Weights of a small transformer language model: 4 heads of 64 (1 for keys and values), 89M tokens.
MLP neurons of a small language model. Each row is named by its layer, matrix (gate and up: input weights) and neuron, and shows model dimensions 16-143. Each number is 50 + 12 x the weight over its row's rms, rounded and kept within 0 to 99. A neuron's up and down rows have the sign that makes its largest values positive.
After each neuron's rows, "fires after" lists the tokens most often just before its 100 highest values on Wikipedia text that the model never trained on.

L5.gate196:24 25 70 61 46 39 50 73 51 61 42 27 51 38 41 48 32 51 49 24 62 47 49 39 40 56 85 62 53 46 53 24 71 39 58 49 47 54 37 35 26 69 61 68 59 32 53 57 32 65 54 70 50 62 46 33 50 53 52 46 55 29 48 41 42 47 36 60 49 54 66 42 46 42 45 45 41 59 54 34 56 57 60 43 57 49 35 49 43 62 42 68 46 35 69 59 59 20 59 49 47 63 53 41 60 49 39 36 56 44 38 57 53 52 26 31 65 42 73 57 30 41 26 45 28 77 51 48
L5.up196:36 46 62 61 42 43 41 37 24 37 52 58 63 47 44 52 61 37 85 52 50 62 35 39 54 50 64 56 47 46 55 58 44 55 56 54 63 35 40 50 56 49 44 53 57 14 40 39 44 46 43 70 61 53 45 88 40 56 58 46 70 39 61 47 36 49 53 41 55 48 56 50 50 49 36 73 54 51 55 39 64 53 76 33 42 49 55 44 53 56 66 70 38 55 27 49 47 47 29 42 61 49 44 48 37 58 46 55 65 51 53 55 55 46 42 45 55 58 70 58 56 49 61 51 41 55 42 42
fires after: "\n", "em", " M", " Z", "am"

L5.gate35:55 66 30 55 49 46 27 53 38 54 39 41 37 42 46 49 50 61 46 23 28 37 39 53 41 42 56 72 56 55 37 44 40 59 59 60 62 29 58 48 59 36 41 50 68 43 38 68 40 58 35 35 68 85 45 39 47 48 42 61 27 37 32 62 57 62 52 56 53 52 45 78 65 41 44 40 48 54 60 60 52 59 56 39 60 60 40 48 46 36 50 56 39 29 47 46 53 60 65 55 64 48 63 67 49 63 48 54 36 54 38 64 66 63 47 52 28 62 58 64 67 49 46 76 68 63 42 53
L5.up35:36 84 56 56 39 37 57 61 66 60 60 56 50 40 42 45 58 61 40 50 45 55 37 53 48 63 26 70 52 72 37 37 43 54 60 34 41 36 29 46 44 41 22 42 59 49 54 49 38 67 32 42 58 75 27 43 38 41 51 53 45 62 31 51 55 53 57 27 41 73 37 55 51 20 51 46 49 49 40 50 43 70 64 53 53 69 51 52 45 66 69 64 44 31 71 41 49 62 51 55 38 51 40 59 47 63 40 67 44 64 38 51 51 52 50 46 40 34 52 40 54 60 58 47 62 61 49 48
fires after: " R", " P", " r", " M", " p", " T"

L5.gate58:52 55 48 27 43 46 53 30 73 54 56 58 65 43 35 37 35 81 61 44 70 61 60 52 45 39 49 56 76 41 44 57 32 26 34 79 44 33 59 34 59 60 45 59 55 70 47 22 46 66 29 59 31 52 39 63 48 54 58 47 33 88 53 54 41 70 48 42 43 45 48 59 50 81 33 39 36 54 57 52 37 49 32 60 57 35 57 59 57 44 73 52 57 33 50 57 62 45 31 51 37 33 65 35 56 60 48 59 40 55 46 72 51 42 73 42 57 67 51 77 49 48 44 34 44 53 40 63
L5.up58:72 46 37 36 46 66 54 50 62 60 51 46 44 58 44 50 42 49 66 54 47 63 38 62 41 55 41 33 59 50 43 53 51 35 31 59 71 34 51 63 33 37 49 34 23 41 39 41 50 20 62 27 66 42 57 45 48 19 67 41 55 26 50 53 55 51 45 85 09 58 52 60 48 57 41 51 52 56 32 39 36 24 33 25 51 47 71 47 58 58 48 36 45 41 61 53 62 36 46 61 43 54 49 57 63 70 65 44 28 49 65 55 54 51 51 48 65 57 47 43 78 53 46 49 54 33 56 54
fires after: ".", ")", "s.", "ia"

L4.gate312:56 64 32 62 51 57 35 51 61 60 52 49 62 59 60 31 38 37 51 50 34 63 37 41 58 34 52 45 41 50 54 37 63 54 42 60 32 34 42 60 54 63 72 43 70 64 25 54 59 44 60 50 46 67 62 40 30 66 55 42 48 29 72 36 50 55 30 53 55 44 42 55 59 44 50 22 39 54 45 51 46 43 73 33 62 49 33 81 76 76 52 75 52 57 37 51 41 58 47 37 59 52 59 60 39 42 46 51 70 52 49 43 32 49 53 51 52 48 61 39 49 45 42 52 57 43 47 50
L4.up312:50 61 53 53 39 49 53 63 41 30 57 43 71 39 48 50 60 54 20 57 49 52 46 35 44 33 45 75 42 53 41 73 54 41 51 72 57 44 48 57 45 41 77 59 53 78 63 47 71 47 61 43 45 40 44 49 73 31 63 50 54 59 26 38 43 33 36 50 55 51 59 26 73 45 53 53 54 41 62 68 70 72 45 52 50 41 68 62 49 60 52 31 18 45 71 40 59 39 80 33 45 41 46 52 41 64 60 62 52 48 67 45 73 43 52 53 43 36 40 43 59 58 54 54 65 63 30 45
fires after: " s", " w", " l", " W", " L"

L4.gate156:31 62 46 71 42 54 73 67 34 44 44 54 45 54 23 50 31 50 67 35 67 58 62 38 67 55 80 45 46 59 52 31 44 31 47 54 34 62 53 51 36 74 65 54 46 64 42 68 37 48 41 24 65 65 44 53 46 47 56 26 45 44 33 46 52 54 48 32 51 37 68 48 25 59 55 41 53 41 57 53 49 56 57 43 46 62 51 39 63 63 46 42 35 62 38 48 35 56 57 36 57 47 53 34 60 60 43 41 62 47 53 48 68 47 73 78 39 36 33 56 49 57 39 76 33 38 41 47
L4.up156:47 71 60 64 58 43 39 56 60 47 44 21 45 65 32 49 23 41 50 37 51 66 64 31 74 47 54 49 41 56 54 25 40 49 52 44 49 80 52 48 42 29 45 43 50 38 56 40 30 27 44 44 55 48 61 50 57 30 61 37 49 55 47 41 88 65 35 54 47 47 69 62 34 58 42 39 62 43 40 55 54 38 54 49 41 74 47 19 51 70 50 35 35 46 65 53 44 62 64 35 35 64 37 31 39 44 48 34 67 43 51 42 55 48 60 61 43 45 52 30 64 40 46 65 49 28 54 47
fires after: " |", ".2"

L5.gate134:73 58 48 37 45 52 50 54 56 59 22 49 30 40 42 42 62 39 45 36 42 36 51 46 70 36 52 69 55 51 71 67 66 31 40 35 52 45 59 44 32 46 49 40 57 58 46 58 55 50 62 60 66 52 59 56 82 64 54 58 37 49 47 30 70 35 65 45 36 49 65 46 45 53 40 36 60 43 71 44 36 52 57 48 17 27 55 51 32 43 49 45 60 52 56 51 65 49 36 48 40 55 44 44 45 63 62 59 44 38 56 47 70 59 56 26 54 67 50 56 50 52 69 43 65 44 55 44
L5.up134:51 48 56 40 54 39 55 69 53 34 38 62 31 33 27 62 31 54 63 67 47 35 42 39 43 75 40 37 75 29 49 46 36 39 24 42 26 48 56 54 33 59 41 55 30 38 38 64 62 67 59 46 64 73 55 44 25 60 59 49 60 24 51 55 54 64 69 34 34 70 58 43 62 42 47 70 57 47 44 34 30 61 45 53 51 46 26 33 44 22 53 54 51 37 47 56 63 56 51 48 56 39 48 39 74 46 46 53 39 60 57 48 47 37 26 69 42 42 53 55 45 53 56 52 62 34 66 60
fires after: " P", " L", " ", " p", " Wh"

L5.gate304:59 43 45 41 49 36 62 46 57 44 60 19 48 70 38 35 46 57 47 42 67 51 39 61 65 64 42 57 46 41 54 57 50 62 47 45 50 38 59 58 22 57 34 28 59 40 49 56 53 36 73 58 59 27 52 41 54 67 66 25 31 57 53 40 56 49 28 51 45 51 40 42 51 60 46 53 46 68 28 60 36 48 34 38 70 53 56 45 55 28 49 43 48 18 44 53 42 58 41 57 41 26 42 41 40 67 53 57 44 74 57 53 40 73 38 59 44 51 58 38 43 54 45 44 58 65 65 75
L5.up304:49 59 68 53 52 40 55 63 38 45 61 45 25 49 33 37 59 37 71 41 67 55 34 40 65 58 35 41 48 56 50 40 56 63 29 62 52 55 61 66 49 69 34 52 63 27 52 45 65 41 71 45 57 27 34 70 72 63 53 49 60 72 62 37 66 37 48 70 55 44 43 44 53 48 52 57 43 53 53 64 68 26 47 75 52 56 42 44 46 49 56 44 40 27 54 42 51 40 58 41 60 50 75 49 65 40 29 58 37 51 57 55 63 56 50 47 34 54 37 48 44 54 50 23 41 54 53 59
fires after: " R", " g", " K", " (B", "k", " S"

L5.gate292:52 52 28 41 74 59 54 65 49 42 56 53 56 82 52 58 20 48 48 20 29 43 54 47 47 73 59 49 44 64 61 44 59 54 56 60 63 53 69 58 51 48 35 51 46 33 55 58 44 54 41 50 60 58 56 42 62 44 37 59 49 48 58 12 71 35 48 60 52 56 49 63 57 37 51 40 54 41 59 48 57 47 50 32 53 41 46 51 56 54 72 26 41 39 53 59 58 55 50 36 64 45 41 50 59 73 61 56 45 44 51 45 50 47 42 50 48 21 53 34 54 49 65 38 70 47 69 52
L5.up292:59 45 37 53 79 46 52 65 53 40 48 16 47 45 46 58 54 44 35 47 42 47 49 66 70 46 60 67 47 58 42 64 55 38 52 49 39 46 33 52 47 41 34 46 49 50 46 34 55 50 56 54 44 36 55 66 69 59 39 38 57 63 42 35 63 62 41 44 43 64 44 58 34 53 52 92 47 41 49 47 31 33 48 56 41 54 44 64 52 28 45 41 57 63 70 53 40 60 64 68 40 59 31 65 67 50 59 40 31 60 39 47 52 37 45 82 75 42 64 53 32 61 59 47 49 47 50 43
fires after: " Con", " h", " resp", "isc", " sp", " Col"

L2.gate233:65 62 45 62 60 44 43 42 17 60 49 44 57 51 67 64 73 58 56 61 47 62 40 55 54 52 29 63 74 54 56 39 55 36 32 47 39 48 53 31 56 35 53 38 46 46 60 44 68 62 28 38 68 33 45 37 50 46 58 67 35 34 66 64 60 69 46 50 48 30 50 72 44 48 26 51 53 40 48 65 46 52 56 65 47 40 58 47 56 51 47 60 34 55 42 41 61 40 49 46 71 23 51 66 37 30 42 74 41 48 38 56 55 51 65 41 43 71 57 44 58 51 38 49 50 50 24 63
L2.up233:72 48 44 78 52 49 47 58 36 46 64 53 44 41 51 39 42 48 49 51 39 42 52 65 54 41 43 51 48 25 45 47 41 41 32 63 35 52 52 25 55 31 53 44 31 57 40 43 58 66 33 42 63 26 59 40 41 42 56 69 48 34 52 42 57 46 44 73 34 35 35 52 54 60 25 66 59 38 44 53 42 49 41 46 69 70 58 39 66 64 52 56 53 54 40 42 70 30 28 44 58 37 53 53 47 33 48 72 51 58 39 54 59 45 47 53 60 93 57 41 45 50 55 44 38 58 35 40
fires after: ".", " |", "s."

L5.gate220:50 33 57 39 47 66 29 39 48 36 48 42 64 57 43 42 55 46 49 63 69 56 30 24 51 84 30 58 53 61 45 65 50 54 51 49 47 68 46 55 36 44 56 44 43 59 61 58 77 48 37 53 53 30 45 37 65 51 73 37 45 37 57 42 69 20 44 69 51 48 61 52 28 23 30 55 55 49 49 47 46 59 55 51 43 72 37 39 61 48 39 44 65 37 60 43 63 71 39 38 64 63 43 61 40 42 35 58 62 53 61 47 44 64 57 48 72 29 39 53 34 59 56 41 44 42 68 43
L5.up220:50 46 67 30 63 46 44 42 57 54 42 69 48 57 59 55 48 48 51 47 49 52 52 41 53 51 45 27 31 45 42 56 42 72 39 43 50 54 57 62 29 52 54 58 26 60 55 49 48 56 58 52 34 37 48 48 60 36 38 57 50 31 46 30 78 44 33 58 69 45 69 56 62 45 45 43 40 61 37 45 51 15 53 35 49 60 29 54 51 25 69 37 74 37 41 56 54 53 46 41 44 48 55 41 49 57 29 44 84 64 46 42 46 49 69 52 57 71 59 57 42 52 55 31 53 51 62 33
fires after: "\n", " \"", " in", " ", " (", "—"

L5.gate22:65 51 07 32 64 64 41 49 53 70 47 38 56 56 54 76 56 33 44 36 43 59 54 55 48 50 43 63 45 62 58 58 72 66 48 44 67 55 43 49 62 45 43 56 12 63 50 38 57 45 45 48 46 53 63 68 65 52 40 51 49 40 72 43 49 47 58 51 50 62 58 66 74 54 47 31 53 62 44 42 26 61 58 62 47 57 30 33 53 63 55 67 65 43 47 54 44 42 65 50 58 37 48 20 38 44 53 58 53 39 42 65 57 68 64 51 53 52 57 62 38 55 33 56 50 44 51 44
L5.up22:59 50 52 55 58 82 28 61 57 48 41 50 60 49 61 49 43 53 41 57 46 31 57 47 35 39 58 54 47 60 39 54 29 53 48 56 69 34 52 70 44 35 58 55 44 78 69 40 68 47 62 37 55 57 66 48 64 55 41 50 56 33 54 53 45 59 45 56 42 39 48 53 61 82 64 45 25 59 64 59 43 29 42 58 33 29 53 47 45 42 63 56 67 38 45 63 59 55 47 34 60 63 49 41 61 46 49 59 40 64 49 47 44 40 43 54 39 44 56 65 40 58 56 48 53 65 32 65
fires after: " n", " He", " an", " a", " In"

L5.gate155:49 33 45 43 47 44 59 37 64 49 48 58 65 54 45 41 52 64 64 75 47 41 43 49 44 58 61 52 43 77 30 38 54 47 60 41 47 37 24 56 51 55 43 69 61 64 43 24 44 52 55 30 71 35 55 56 61 77 56 66 36 54 40 51 37 58 42 45 49 64 40 64 49 48 56 61 24 35 40 54 47 66 51 40 42 59 48 32 58 48 40 77 58 28 27 36 75 69 55 17 50 28 70 44 63 41 48 62 59 54 69 46 64 68 51 55 38 60 67 42 59 35 52 60 51 60 40 54
L5.up155:50 33 37 42 56 58 70 38 61 39 56 39 50 76 60 53 41 55 69 65 73 61 27 62 54 42 34 32 55 69 45 54 60 40 35 75 43 47 54 57 30 62 38 67 55 49 28 54 51 59 46 32 61 58 48 29 45 51 52 66 43 50 40 36 54 33 34 57 47 65 41 27 59 53 41 58 65 20 39 54 54 38 49 48 40 64 61 46 56 43 52 59 53 31 58 66 70 47 67 48 67 54 61 47 44 34 38 67 54 36 63 44 58 29 39 50 56 37 48 53 52 58 69 59 39 55 47 25
fires after: " inter", " feat", " cent", " ent", "ap", " act"

L5.gate188:51 61 56 69 35 46 49 45 47 63 81 61 47 50 53 62 55 52 62 52 65 30 71 44 77 57 45 34 56 58 39 37 47 25 72 31 55 61 70 66 54 65 38 52 65 37 39 49 46 40 26 57 42 62 42 42 63 67 50 44 44 27 73 40 67 69 40 57 44 61 68 58 36 62 46 42 61 58 61 57 45 50 33 60 57 55 48 57 75 56 45 32 57 34 47 18 50 53 50 51 48 48 71 58 63 48 55 36 42 70 40 36 41 59 51 25 46 56 58 42 61 51 45 57 70 46 59 49
L5.up188:62 54 55 88 43 60 31 61 42 47 57 39 35 41 67 68 52 52 37 42 63 51 46 23 68 61 34 42 80 47 64 41 44 39 64 46 71 69 48 16 60 69 50 60 44 44 43 45 26 61 38 49 20 48 40 58 41 54 60 57 61 26 46 59 47 56 46 45 30 59 69 51 63 37 51 52 55 54 56 62 51 54 45 59 49 57 56 54 60 52 36 48 48 47 51 62 33 53 45 52 38 51 57 34 47 31 54 53 45 49 48 43 35 31 59 38 41 50 53 63 53 59 40 56 50 41 51 40
fires after: " R", " r", " N", " n", " ra"

L5.gate104:33 31 42 46 52 64 66 45 49 33 30 50 40 58 28 47 54 35 48 55 42 70 45 56 31 44 69 37 50 74 39 62 57 44 42 59 33 55 47 42 45 60 64 57 62 53 64 67 71 66 59 51 54 41 55 33 28 46 51 40 56 46 56 07 59 35 25 57 43 67 59 47 24 47 48 40 46 69 66 38 60 51 36 63 48 55 57 69 67 24 27 54 56 46 49 53 46 37 63 49 53 49 56 51 42 61 53 67 51 39 57 49 58 46 47 55 65 36 59 40 22 77 49 66 54 43 78 34
L5.up104:48 45 48 45 83 37 44 63 36 46 24 57 48 60 19 36 46 38 58 54 58 63 24 67 42 47 71 55 54 45 50 48 52 71 63 62 66 41 45 61 56 32 45 45 61 56 48 68 42 19 49 28 42 26 43 56 42 61 33 65 64 57 46 32 37 42 41 46 39 41 46 51 66 60 59 45 41 50 32 61 54 53 38 54 40 45 36 57 61 45 41 66 48 24 33 53 47 37 66 30 72 44 58 81 49 57 43 57 47 41 47 43 49 59 39 54 40 46 40 49 59 52 60 56 36 42 51 63
fires after: "\n", " \"", " un", "===", " S", " M"

L5.gate189:41 45 61 58 65 50 49 79 36 43 39 52 58 62 51 36 40 35 50 84 39 45 40 37 33 80 52 40 56 50 57 46 53 64 61 62 65 46 51 59 51 51 48 68 51 56 53 74 27 33 40 52 63 63 58 57 56 51 48 52 57 37 50 60 34 84 40 60 21 64 47 56 54 43 43 53 31 59 66 38 49 61 65 51 33 56 50 54 62 61 46 60 65 56 44 22 56 62 63 63 49 40 39 40 57 62 44 53 36 40 37 34 48 86 64 35 48 55 38 59 55 55 41 34 47 55 40 64
L5.up189:63 56 61 50 61 47 44 57 38 43 53 62 71 45 46 42 45 34 59 67 34 51 56 44 36 82 50 48 44 33 57 53 81 40 54 41 41 35 63 44 50 63 34 59 29 46 36 63 37 39 27 36 69 65 59 46 46 47 45 67 65 54 45 83 40 45 49 56 37 42 47 59 48 58 39 53 46 52 51 37 45 61 52 44 53 53 46 47 44 55 67 64 64 66 65 51 50 66 73 70 61 44 42 37 41 73 53 38 33 41 43 51 47 52 65 45 55 34 41 61 44 56 51 47 51 42 30 72
fires after: " b", " B", " th", " w", " C", " G"

L5.gate200:55 35 64 66 73 39 46 69 67 41 41 62 71 68 55 55 44 36 42 52 56 56 53 49 49 41 53 63 43 27 49 46 36 57 51 54 32 43 36 35 50 47 54 46 65 43 53 46 45 64 54 67 52 53 69 39 83 58 30 60 58 46 40 59 39 47 40 41 31 39 60 59 47 57 21 54 41 41 49 39 43 56 65 37 61 51 40 50 20 60 60 49 66 30 39 37 74 69 37 30 25 44 48 48 44 46 44 63 37 33 47 58 56 50 41 50 60 54 42 62 43 51 27 61 71 30 42 50
L5.up200:55 66 58 45 54 49 58 53 39 45 26 27 49 39 64 56 40 52 58 59 62 74 49 51 36 44 60 44 55 36 41 53 64 52 49 61 54 42 48 47 44 54 51 38 47 44 57 63 35 45 62 41 45 45 47 60 58 49 47 63 58 49 59 37 32 50 51 34 59 41 55 69 59 56 43 58 58 49 45 55 43 31 54 39 38 50 28 64 60 43 51 42 63 69 68 41 44 48 49 58 51 37 43 25 53 55 42 53 46 62 55 43 44 64 62 72 45 67 61 48 51 57 60 54 57 60 50 39
fires after: " K", " B", "M", " C"

L5.gate133:39 43 53 56 57 45 46 58 31 39 39 45 49 44 41 67 46 52 54 67 52 45 63 27 47 32 60 75 52 49 32 62 37 48 38 44 58 59 64 66 38 67 50 37 54 37 62 51 72 37 51 57 44 66 22 39 40 35 51 51 53 54 55 37 70 55 36 43 52 53 63 55 80 50 68 58 40 43 60 57 48 57 54 32 63 67 55 68 52 67 44 42 65 38 48 11 56 53 59 63 55 47 20 25 23 64 49 41 62 49 61 74 36 37 56 45 47 33 37 58 67 72 57 59 42 54 30 52
L5.up133:47 60 61 35 41 49 36 90 52 27 53 62 63 45 48 63 51 50 42 67 60 48 53 21 47 63 46 62 61 44 61 35 26 53 53 50 28 46 83 38 34 45 79 58 46 57 50 32 70 52 59 49 41 63 51 40 64 15 60 60 54 46 56 53 54 62 32 61 38 62 39 46 64 75 57 64 62 66 61 48 54 61 60 49 50 38 59 55 56 43 33 37 71 57 49 28 57 47 44 55 43 35 70 54 55 56 40 48 35 48 49 37 49 70 61 32 57 38 32 61 48 68 46 73 51 38 44 59
fires after: " s", " w", " un", " (", " \"", "W"

L5.gate177:50 48 47 42 46 60 37 38 31 60 65 45 46 48 46 57 43 66 61 41 19 36 54 44 57 43 51 57 56 65 31 57 38 65 56 32 58 42 47 57 50 50 59 40 54 50 42 54 64 35 65 34 57 64 33 58 49 58 49 37 66 50 49 66 45 57 47 63 29 50 64 55 43 50 44 27 49 61 55 58 41 38 61 62 42 52 45 31 68 40 43 30 72 43 72 50 57 47 32 71 52 32 65 54 69 40 54 39 46 42 47 48 55 34 47 41 42 45 63 66 66 71 45 36 56 41 62 58
L5.up177:49 31 38 43 44 34 48 55 40 48 59 36 60 38 50 62 39 63 57 40 57 50 59 44 42 37 51 47 49 35 52 44 35 43 72 38 48 73 44 67 33 46 42 60 35 47 48 44 56 19 37 52 49 45 28 76 56 41 61 55 54 51 61 57 73 55 54 37 38 47 65 40 46 47 49 30 65 45 38 69 61 47 41 50 39 42 68 47 53 52 41 43 64 56 63 26 61 56 29 62 72 58 30 37 57 39 37 59 57 46 51 48 61 45 45 22 52 34 60 28 64 26 57 39 46 48 40 54
fires after: " /", "\n", " (", " N", " un", " n"

L5.gate91:53 49 34 50 45 46 44 40 30 56 48 35 43 50 47 42 74 49 64 41 46 66 30 29 54 46 53 69 62 52 66 61 56 66 62 56 22 49 45 57 61 48 33 71 52 44 51 76 36 50 42 42 45 31 47 37 64 65 65 76 41 25 36 54 50 43 61 57 47 46 62 52 52 40 27 38 57 22 49 48 56 55 60 62 61 52 44 65 55 49 63 39 40 49 45 52 55 36 60 62 61 37 48 29 42 43 36 52 62 37 61 56 55 43 45 70 43 27 37 47 45 63 59 54 41 62 44 54
L5.up91:57 44 38 46 48 57 48 63 36 53 43 38 34 31 44 34 47 44 50 35 52 65 69 60 70 34 69 44 52 55 36 55 47 61 39 53 63 43 59 60 42 63 47 52 34 53 34 72 68 61 59 36 63 34 36 47 49 51 45 61 64 59 37 53 60 50 52 47 52 42 49 57 59 59 73 46 33 65 63 17 58 64 44 68 62 61 42 39 55 55 81 53 64 46 30 48 55 44 37 40 56 55 62 55 83 22 54 37 53 53 44 46 45 46 51 36 69 51 28 67 60 35 54 58 56 38 51 56
fires after: ",", ".", "s.", "\n", "s,", ";"

L2.gate73:41 52 37 47 62 43 64 71 54 46 33 49 52 48 50 61 45 45 49 39 38 71 65 42 42 52 35 56 47 58 37 67 53 41 53 42 51 44 54 27 41 49 46 45 37 61 60 72 48 67 41 54 52 58 75 47 58 54 47 53 50 53 39 55 58 43 46 42 17 21 74 50 50 61 68 31 59 45 58 29 51 70 51 50 50 50 48 54 61 70 51 61 36 46 37 58 53 37 62 54 18 68 58 43 39 41 40 61 41 52 61 48 51 55 48 51 48 37 51 67 49 61 32 62 52 42 52 65
L2.up73:67 36 62 70 55 52 56 48 53 59 54 68 44 41 42 48 45 47 33 51 45 50 52 42 34 31 68 66 74 56 42 55 62 54 69 50 40 26 51 38 75 40 60 72 60 17 63 55 42 42 36 61 73 53 58 49 73 38 62 18 40 39 41 51 51 46 54 39 66 59 66 55 55 46 52 51 52 49 59 49 52 49 67 48 54 48 27 64 48 66 56 43 42 43 34 54 53 62 58 46 38 53 35 64 61 36 50 43 53 57 70 52 60 70 73 55 62 51 37 61 52 49 49 65 49 45 60 50
fires after: " |", "|", ";"

L5.gate287:44 72 70 48 44 46 46 35 40 52 51 48 45 48 59 62 64 57 59 62 34 74 66 66 43 56 80 47 53 55 47 45 61 31 50 42 35 45 65 50 62 51 40 57 60 54 66 61 55 54 39 53 61 58 40 44 46 32 27 48 52 30 50 56 40 55 41 49 41 55 59 45 22 68 65 36 54 32 57 29 69 49 58 52 56 50 35 47 51 41 64 55 46 53 47 71 47 44 59 42 65 48 37 71 50 49 38 48 41 53 31 47 40 58 68 35 60 64 30 46 53 47 55 49 67 45 26 58
L5.up287:52 40 69 50 33 69 49 34 50 54 71 40 41 45 44 51 60 66 57 59 36 40 32 59 67 27 43 74 61 49 47 44 47 43 25 64 47 51 54 40 51 34 38 51 52 29 48 63 40 57 58 48 43 38 56 50 61 49 69 70 46 53 45 51 68 58 58 46 51 69 55 57 51 45 43 45 53 67 49 19 46 38 54 47 58 54 53 38 42 32 64 47 41 20 43 60 61 55 39 47 57 32 39 69 65 49 30 57 67 68 55 62 52 49 57 26 47 45 49 37 47 29 45 50 28 19 41 47
fires after: "tern", "ob", "U", "ip", " te", "f"

L5.gate266:31 46 48 55 45 71 49 47 44 58 51 31 78 53 61 27 57 42 68 42 40 65 39 52 54 51 47 30 50 60 43 53 38 41 48 56 29 62 46 57 50 39 61 51 80 64 42 58 69 68 39 62 42 54 28 32 08 48 78 47 44 35 40 59 53 70 62 47 51 54 44 29 54 58 44 57 49 45 51 40 47 51 52 37 49 61 53 44 36 70 65 56 52 47 65 51 32 56 68 43 56 30 44 40 38 48 47 40 49 50 63 36 50 62 68 53 64 23 40 63 44 45 50 69 48 71 51 55
L5.up266:56 61 41 39 34 60 56 60 44 49 51 54 63 43 62 48 56 54 47 37 40 65 51 34 58 70 53 43 17 50 62 55 49 42 47 36 62 33 27 33 61 52 47 48 60 51 57 45 55 58 43 56 52 29 57 60 38 27 45 60 59 35 69 50 43 42 44 57 72 36 67 47 53 60 53 54 47 72 41 45 54 36 47 40 51 47 54 28 67 52 73 72 43 37 72 54 39 42 51 37 54 59 50 46 30 40 39 84 56 31 36 51 65 49 64 59 61 77 61 43 41 59 41 54 43 53 46 50
fires after: "\n", "==", " \"", "===", "."

L5.gate297:59 39 60 55 53 67 43 43 51 50 49 74 42 49 31 55 34 45 48 42 50 48 24 32 51 70 85 48 58 38 51 50 47 46 56 54 55 44 47 49 35 47 37 71 49 33 58 11 39 27 52 50 73 57 30 70 40 48 54 53 57 59 55 27 36 38 58 58 36 73 64 69 56 59 54 56 55 38 52 37 27 65 39 37 53 40 57 56 42 53 40 31 40 48 68 30 65 57 23 52 42 38 35 44 65 50 45 67 31 27 50 43 24 51 46 47 59 43 60 42 50 19 36 44 62 24 56 49
L5.up297:49 63 29 42 44 58 61 51 77 48 31 61 31 55 38 54 56 38 64 37 40 56 53 49 65 45 41 62 64 65 52 45 63 48 55 80 33 50 52 49 49 44 53 63 29 50 18 42 60 45 37 73 43 69 66 54 63 28 60 84 53 46 42 26 38 28 51 60 24 45 37 61 45 66 39 66 37 52 70 41 45 44 54 59 50 72 35 52 51 32 63 49 54 45 55 45 33 46 57 36 51 39 36 65 51 20 61 57 54 56 49 44 56 38 52 58 58 39 52 31 68 59 46 61 76 48 39 53
fires after: "p", " p", "ro", "our"

L5.gate57:56 61 44 60 71 59 47 50 51 43 66 42 53 67 39 54 39 40 48 52 66 56 43 53 48 45 44 62 47 47 77 35 58 37 62 31 52 37 75 48 44 41 43 32 63 35 34 52 39 35 38 49 37 53 57 26 46 37 69 35 40 54 24 42 51 41 50 62 43 37 65 42 55 35 47 25 49 47 34 61 55 48 49 38 53 61 71 52 49 46 47 27 31 51 27 18 29 31 57 46 28 43 41 54 38 40 54 35 67 48 30 60 38 45 46 45 55 66 57 15 41 63 37 33 40 36 47 66
L5.up57:56 29 46 58 36 45 40 40 72 33 48 39 42 65 51 42 31 50 60 67 67 41 38 68 58 43 44 64 46 50 53 61 42 38 57 59 46 52 42 42 40 60 51 63 64 31 44 53 38 52 58 51 45 54 47 46 48 63 67 46 49 43 47 48 67 63 47 57 42 44 60 49 38 54 35 73 50 55 62 63 66 68 48 66 70 45 49 37 63 49 58 36 58 58 50 37 62 46 27 55 34 27 33 50 79 30 38 60 40 44 45 33 50 31 60 49 45 52 39 43 40 44 47 40 53 49 60 34
fires after: " F", "h", " K", "F", " U", "k"

L5.gate13:57 41 20 45 70 66 54 27 58 51 68 31 50 60 50 61 52 35 68 49 61 35 39 45 38 66 42 70 31 56 43 64 58 58 39 50 54 74 62 57 57 48 41 31 70 61 47 61 41 36 45 53 37 49 56 61 72 40 29 52 69 49 56 39 56 20 43 66 42 62 48 61 72 48 65 57 35 39 50 39 43 51 61 59 50 80 55 56 61 66 48 36 44 40 46 17 63 67 45 63 46 42 63 47 43 53 47 48 62 59 45 65 74 59 39 48 52 53 37 36 51 46 45 48 43 60 61 38
L5.up13:47 63 38 49 73 68 39 60 62 31 43 60 40 66 64 42 30 53 86 71 39 31 56 45 47 54 57 41 36 51 51 69 45 49 49 46 52 37 47 64 67 43 51 38 58 58 51 34 46 55 53 30 27 42 48 50 62 58 75 60 67 36 52 38 61 36 70 62 51 43 24 38 54 42 16 37 67 56 70 38 44 50 21 42 40 35 46 68 69 46 34 58 37 43 44 34 53 57 24 53 63 58 57 38 45 51 72 57 28 56 43 44 47 28 52 44 50 59 50 31 39 74 27 62 59 44 45 47
fires after: " pre", " Pre", " Con", "re", " ar"